{"n_layer": 12, "d_model": 256, "n_head": 4, "n_kv_head": 4, "head_dim": 64, "d_mlp": 1024, "vocab_size": 8192, "activation": "gelu", "norm": "layernorm", "norm_place": "pre", "norm_eps": 1e-06, "positions": "learned", "qk_norm": false, "attn_scale": 0.125, "bias": "none", "tie_embeddings": false, "parallel_block": false, "init": "normal", "init_std_qkv": 0.0632, "init_std_o": 0.0129, "init_std_up": 0.0632, "init_std_down": 0.00645, "init_out_by_depth": true, "optimizer": "muon_variant", "lr": 0.00475, "lr_mult_o": 1.5, "lr_mult_down": 3.0, "beta1": 0.93, "lr_head": 0.00436, "grad_clip": 0.5, "warmup_steps": 200, "schedule": "cos", "final_lr_fraction": 0.03, "batch_tokens": [32768, 65536, 131072], "seq_len": 512, "doc_mask": true, "z_loss": 0.0001, "train_tokens": 430900000, "steps": 6448, "dataset": "wikipedia_en"}
MLP neurons of a small language model. Each row is named by its layer, matrix (down: output weights) and neuron, and shows model dimensions 128-255. Each number is 500 + 50 x the weight over its row's rms, rounded and kept within 0 to 999. Numbers have three digits each.
A block is one neuron, or neurons of one layer that tend to fire together. Before each block is what it responds to, as a language model described it from the Wikipedia text at the highest values.

Responds to: Tokens opening a cell in wiki tables, strongest on election-table headers like ±% and Note, plus the word size in "average household size".
L2.down480:482528491434436494482514483540523475511397490448559429439586572561559495526479535454516519572517554513474492442398561467515550521485480466555478562534417397430469514501548464469567485539570518512543538438569476555482527467559449353515420468473501458473394482572472584577441521552530459508455510490434502532461547491500598484509454412506483438434542529541510482425504561569425491506430
L2.down722:471532486496557473486545541499567469456516446448476417501508553466478467540487476491591614458428589474493436476468500520539507430588551559446544498477492429456527502584533447541528480487502467480502489477558570442484456487511520529509506500485490533513425482498546637522380542412522523494603544569478551463400503555492531566491513490448586473392501593486480516467543471470475527525488
L2.down854:492477468534542515517413563448501446531482490606560432532433526486484524513479403443495543513510493454478488565568428515496469401459511471480485517550568373537441477552441540432451537469455435463478455393538512531446505562468495553542498581486494534469517448555573540565553550502476426537439665601490536501447562542478529448491462478597594543543517488469544507466549519535412524532419
L2.down1015:481473525513434512552572492516510467442498452531603526486504543483508483509512486503407511560500449551478484497514389531469506471545506424431483506451538430448512543553532436519506505587509575541424500523542503443471507460403555598575485515646457568433530420453464488571515572489427554467518561454442532511394489423529551550554488544521564474433513572545411445431516460487445381520561

Responds to: Predictable tokens in formulaic text: census boilerplate ("65 years of age", "The average"), table cells and numbers ("|", ";", "1.96"), plus mid-word pieces ("dist-ingu-ish").
L7.down960:466335492426470453469565570464511520417500577549504513465392543472588549501505504485499480459473460530439469430423514459499482454456453446525518527584538400576621494557429514509478557590565615511436500593483468533514479568445580532462457498533588519530509464451566589521485479474477492437529546526534436522536499506530489496476499533501531481567556624534505500561498547461324594441449

Responds to: The first word after a proper-noun or pronoun subject, usually an auxiliary or verb such as has, had, was, finally, or an opening parenthesis.
L9.down22:468583487467525571542502529534496467452497499524509555437513532524553468524541445419471510575469471512515470342504453403510461438545515497416530441568478500483436523573517495535453419510620572486465569556510497481530545416557488506565615491534396483531461493537552583435459515504451494607488473482561450488581508490563575542460522538584520488506466483552445474505522534509461596422593
L9.down184:502641567531511477540487487603547494505553610570473518441568419504500421425473490459484550490422466458529560493483503461548529500517503495485521448462550550532521500577489472510480498548501502490454528532482475534473453505543576518490533511472443441452401615481538472416488446461571469439443438485492449473597453453518556443521510481476569473586480574450460335393497555588557578467605
L9.down706:553450560422467461509508501445565504496473470553486508504510470535433450601557487472546449531575595463495545412551587453553507504567552408483516543506459559492511517540397489513411476450511527583550533521528436462497460538500502491567531437517443557501472408452438515501405656504423553595524499451481424415593546516529421507492522563448645512473447557439462505469490532513500510419525
L9.down710:598396605537528612447494369495558456538508530495426491465504439476455474496356472505504514482535424473499500522552507467483493500454478586487555459485484475471562550455448430482504432452564536509446562537541424381542462524465533450465546503453490471566452488561592500424406521566480529500559506538431529355452531571447506506514510467537471496552500478556473459473551542555487502520498

Responds to: Column separators and header words in wiki table headers, such as No. in track listings, Candidate, Member |, Votes; weaker on surnames and section headings.
L9.down50:411446569592543484560487425473386429652484531535471607465549520470501523464480493493402541482595522573518476504484552433439538489536394575496574388536445599518582358558470497518584540437474490488499531458468501479497533508481553510556482423506558452360565558487541501548535486517414452563494470586509515505511489495443433410515538495471501482519531469539573462469482472512469527468507
L9.down89:475580466510550557503326567511423441462550528608537534444542468493505517539435486439528468448557417458477480548475529518507625482486519564501415464486540620498416460520625512573508529473487527465427543495522551483548540412527455534560587543449555476494437490474526521506474494445473439542453489523332472539561522519411530493479572557491493472451561614575460550496455498456524475524499
L9.down160:563388468485526584472508526439480563541528522650429548432478608531508504594513556519384530496444463492463520471400461448504420525523479535487490449488505505517474541498464512430525470455419491519524491506444387475482505570484556475518460488517485415493530481599574523539436427406544369564434524483528465557435463594509511499469551576603439497503502459556525462469504405552475484576503
L9.down238:532458524471498460542528547588535438391516438448495495458502598532464534465564513554550446502640515487455449557516473446470508526552587486413447577520519512501444529343521496413522497467456414447488594568539464484498474509524502397424531501535579548534551502480417459519454562419523490626473490588441496484539555505532487474536556507493481490555401505526445391571506560494543587459514

Responds to: Hyphens, slashes and dashes inside compounds and double names, such as Stanley Cup-winning, Austria-Hungary, Cross-platform; weaker on opening quotes and line breaks after headings.
L7.down878:595505467489508528404532521469600515517432436550480568540571515398374551519526435525561504530503552468467530461525465506439441509514513434538458522419502380518519449538498518553466421435534560448493501517470535501549495543628535385506451480532575457501518559492525570524387552568412455423404455443508447442537475476415589517515531546466565533458519522489445556506478450482453455491449

Responds to: Opening quotation marks and opening parentheses before a quoted phrase, name, nickname or aside, as in called "Operação Rio", code-named "Maxim", (PACE).
L9.down503:407374528530552427508473554571579501543548526497469544509597507428449486478511580533527505552420521554446512581504488481482502492507462534459501453599552501451534435489515484446558523485574448499492537514485571509478470460514602522512495451477510522443424482474500532564483477534444444486490479537498477504554470553484456562456499452467389445513413522483412576445478580455525464516555
L9.down556:445335475514557553558496523489535492517419573493573478490568500524461496557453469507458500422573527475510405535467583520511493476431464539528485453486518295538545544469480498536503506443511480492478538529392517497499460479526479429469526504539525509507498437515521511519428480439489417500540455444533523563481529448524463502564495489519477512496426555515465443503521406551530570555500
L9.down823:479417604438487573508547518480515581488455472473539452489491470482494444500478536425468481507470522505632522427598479491453470583473571471483534446492482457522464489488479430576529389529528481524481462456511517485530522516467538508457461451475407448426508519406431512489448408497475561468406519496511541481481482571471474557485526557567568479470450607530550520503586489594529481425424
L9.down997:506469516599635486509457495484518406521490519571502529484466475470476477471559483523511497522479590442528473516562586514432492447477520455527504465517451348481512573423464467455465436436494525517510404465560438556543536464565547400579526529550516495468410402546527553497472501503467600490466542499499489465547483505492444437480564534482561490493473555500459524412469437506514450445476

Responds to: Mostly verbs opening fixed phrases (made up of, make his debut, take-off), plus mid-word pieces in names (Mur-aka-mi, Car-pen-ter) and line breaks ending table header rows.
L7.down114:529519512511444461456491531503481555449511515521490574422572611492549430504579592568570517539469422538461498580497439569516461487355565542525581597356533518484533483419489474441437478479507394546457552562508552533457555456578516517465468502439504525545490415443470529454444498468470424572500492496520543460503502504463614487476481469408467512426482366546536621481499552617433496539428

Responds to: The first verb after a sentence's subject, often opening an article or section: made (his debut), is (a region), was (formed); also years in tables.
L2.down154:455511545516505464547547509604585504485574400581436509571499497357503540476478452466543499489430466494461501561418579509462435539631494501511553457597463484529527542490511509639414547428440525464562453552474430619543583531421514495373492443482600469559490502476502466426516450561452491573489431552514452497575533525471478461507497497446513532535460532440535502498437448494467424595440
L2.down266:551499494505558477446487576450532487526456608521534489563553499517540493464445568503527435475500539503470497489440472478509488567532428516583554433407528480460452465622462438614419462532450537402589601514441443463437489543545490456439474491509507540480450429561517492557451534466523481503409528493491496469551472445515385517462550458475559540603433495541478541641585408576495553347459
L2.down290:520401501501475530542529599534566541543493481536469540536488496496427434553456585505447573509462529512526545494529571480558487489419492549471512414521379446514417518445510483508459544526491474422482511513521468530436517506579474649429491507457562543514526529516539499465475555452466473431521394534509459522488571630459503435511558465402462593557453392528432501529523442534435545572525
L2.down598:554547549505540421557496524519535539498568458555491372473499500489487558497500456443449462592491467573463486503476513486513415504580492470469557453595520459489469527509564444456489499547566556586446509439511480497526484552468455570586445499463501452633557482563536524475532509471523531504460508501554565509423457500406519524486458598542391464513500375456530546483501497453512501467419

Responds to: Opening quote marks and brackets that begin a quoted term, title or phrase mid-sentence, as in under “Elektrotok, called ‘Križišć, the "Favela-Bair.
L2.down4:581551491481472500511422611507458512486411424585623502478501472444496493497550527533499529543529479490448571469526440515539501474500474480464513386442616505536541436505522527560518535430530531524452561439538458543427522474559525397565386463465534530527464459546492478502496473426446597380529595474581465484498486429518467448519499505489488518460478463512506478550598438457464500474531
L2.down222:420470507488449574517527469374484524555552465510537565446480488452483497587508464461541460565550463492415384563516512494457473507497582415457496560403506424462543509510509523458413512566521445550561500471482500514533465543474530464462465540524454518500543510536403513519575540488576470508489536394507452449480504526480490474615550517398478446399460470486547505598428488445457538466609
L2.down527:563476466520443562506495488488463522518531437409488510520545612464446592501563455493548565591428482541502493575530439478474470470434481544472541471473481467427539465469463450446519495377557487494569527597602422539596486474506515416520499497480474538596471484529498393482516507504505514469509486421538512452487518448492530499575536474549555542544494499489442481525555376521562553529504
L2.down936:625393570588503622463463459432513538443460497530552510490575530437507585506496548577485517562508577471454537497533528469474522463449523395420548602416522494462412472486439448591497545471515604515472481538624476542485453463516530440489494502374529536491469489499488475408490472423443484456556466445502371409486531450499460429468520554492487507422528507563503470534580488523578583509527

Responds to: Forms of be after a modal or "to", where a past participle follows ("could be taken", "can be unlocked"), and "age" in census phrases ("under the age of 18").
L2.down108:505394475481533592438519551521485488559492510457479569569584451580491498530510488503523563454491414493439605488536485466496592565513521479498502400545441470462573476446434560544580506498541526504478531464531466481528481523553564532437445460492430523508471495520511480500476485503547474549566511459516489438488434359490506522448542454553515515492510547571587497473450538510494464398489
L2.down121:484469504558521467542558537479486442601445495459452463497467540403528520499484487617619568490523548545613453457551484428481478562477577471497480526633577490515579496497489553469481551572424567468518432521522394518562567499486527498544498484421587514496502564465497476498564507466487576613507486574572493480482462462505455585462498533505555508498461517524448498503453494487454568535546
L2.down254:556670556525494570498539580490430493485460537466456480382527517472533501426445579547512452571496513486415587501546618527510424533481486463537462488616481454510534489493468558496545501505543472537447454456468535557539507500545512511404471582445562494468474499445460528420380523385458531443511600608490457454521533520522508553491600528612474539488448564412401480540521529537510553485516
L2.down475:453540547516535534516535463558509485553457465508526462494490493504538514584459512482543500474506359536477488481501496443514537507473509595421487484499421521538533429472538509454469533507544632522567576419512503542558449503551567444512508431398415481441504485503437561534396444565443428529430559448488496498604585496515471495480486565624411459493499475555491405315559468505380457428480

Responds to: Mostly markup in Wikipedia tables and lists, such as pipe separators, "+" before goal differences, and "==" headings; also census "The" and mid-word pieces (qu, ita).
L7.down554:589490633559505644528464543528499499385552454443543484554567398529556424519479497460493505493606508503590499610587494506487485470483505482483556481541512632505486541455489441511544511443448538472532373503483474479420427464485581463477547454545493444569480450492453557544527467523493477524413526408429424496513574538523474500505456399559570527510421500571444497495531423480523505542532

Responds to: Punctuation between the digits of a number in tables and statistics: decimal points (97.6), commas in thousands, score dashes (3–2), time colons (4:57), degree or minute marks in coordinates.
L9.down179:558554384505489443588542504506492574556466528442517501499463421495505482511507498542540461501506536560541558486495512454615501473483555424573523449462453505437487560424474510550488506515531341491485476515500517495446524525566547471535561484574435441543471573510449417441566555497441383491464404662467518457458415458511544471538471449489509525463490560440484500492412490481544534508459
L9.down517:509465512546445472524546448387534432454497541481571533431471422475604559476515505553553530582624455536551438521530513539455403530471518490547510546401541475460537504565569495536568530460491561580509436616424559588482431461579505614445384552440438500557455515461542534458500508545497557526501557391367494457511529432420502434513451548411506492451523373456428458513493526509459531523518
L9.down660:499533466485460371528474509491552469556493565591551476433488612553491561453499524573430512522569554589499592485464441547471583522488519541481482524486484560489384420420494522538394515503448506521532509601535443485504482526479440513391469503463531553579447491550461525553464377546526481476430498502469438566520454545537528462471506659499464533477450405460482516426460492525489570576524
L9.down962:605576499436440536477511507522467509455450413521471493496531448544432502545571515477439531502465516538525454586479377456482615541586573461575493567413563639537508530502507495543442469453473422431472467524454455453604533472452541485562391459422469420493469575513554530408438446453382486523560458455502458536515465478589545425451555544441563532598486395561589463418489528556495518512513

Responds to: Auxiliaries was and been right after a person's name or he/had in Wikipedia biographies, usually before passives like linked, spotted, elected, born; also table pipes and infobox line breaks.
L9.down69:469630495549500482457500477424500497476423510502432484501545473439518489551477512570594587503520532458552524458415499509510482529564436551457488505544526641461596401542455476559538461503486533456418507645493519456477414528475447483521503509515546422493522543436392434493595487448494557494498475507534461539543515587459533509488565552474580539521500407495421486564441495514539373431595
L9.down186:512525524484500484472431439512523424503444495464540538520506544567501476562491486512607528468435494540557478473480507515454567549579505378547518476490483468571453428545527510480558467488394557469458453469523518503522457466520549437349544519425631479576456471502472570424513648538535441449425391535523532464417563522498557507531543482490513517422342498431523525543539495499569557500467
L9.down559:516499419467560462529510546506561479531527514465559548507491517474433527532458463472450428362453509557432517469533451516468501577496536462615533551488487547462545415460524448476508424355425446425518473496570566507536525576563439490433562432530558453513412467489538463520562476508580507486476553492470563468541620473399445502468432534487387550411604571397503540485502533513521482449470
L9.down930:510509479569505369493521517462477585601545427446479506421485526399529547497437494407500497532494486481482496492445538570522593483546500477377461540512583490495476490526544508426576542451459557510517512529409623550538544645402480483572455528474498547539514491480622456429551479410612503465507528587521462497490535505553533527443499504461403500456574471466469491452454505488582478454606

Responds to: The first | starting a flattened Wikipedia table's header row after a section heading, before names like Party, Year, Team; sometimes semicolons in lists.
L2.down166:538472407484414454501539537472466565539508592508535507529456453481542544466457457496552536540605535476556654481514415484540496505454361451520482477557576402504459481562545568557539495559510409491434486518516418495570494427532547451439519533485530522546507536473466532458418533550593510479454478542523512486492576434481462438468520452485518501499512523507456524462449586520468464468417
L2.down273:504430474596378454471554563524486460522468518521522504519563540562474570505524499452482496562515518376535566510432499501440470424434412394438544469520462602467470456515546482559517470516466537568587450524537439503521395426523474475489564516459444488442518565490465432435542424538484458492440436475587550465449453496565517461436519430446551553535493512524489459553461501532583498483520
L2.down472:444454420507471453487513531483478518573443573438491481465545522533497494494466509509542466581528485458482513433528561488426512526479464432494375466523515466536503465623542517554469558535506543528494509452474503473651456474401441482544614486488534460379530495526522433430518579639498439508499507429552649551481494491441502521456533445424518503498494495468479478513455453558495556461508
L2.down913:568451466455511507449517579450428485457522464499486551439545570418542515513461613415570515522534515423549539534406485537473541525483360428432504411558474490549459554549458496514543413587459504551583467555536466497598504419440525492419425550433503557485474537519456471475582550477503498517515523513460482545458555557526500381459462521424477504520514513544474477493486500544498532473578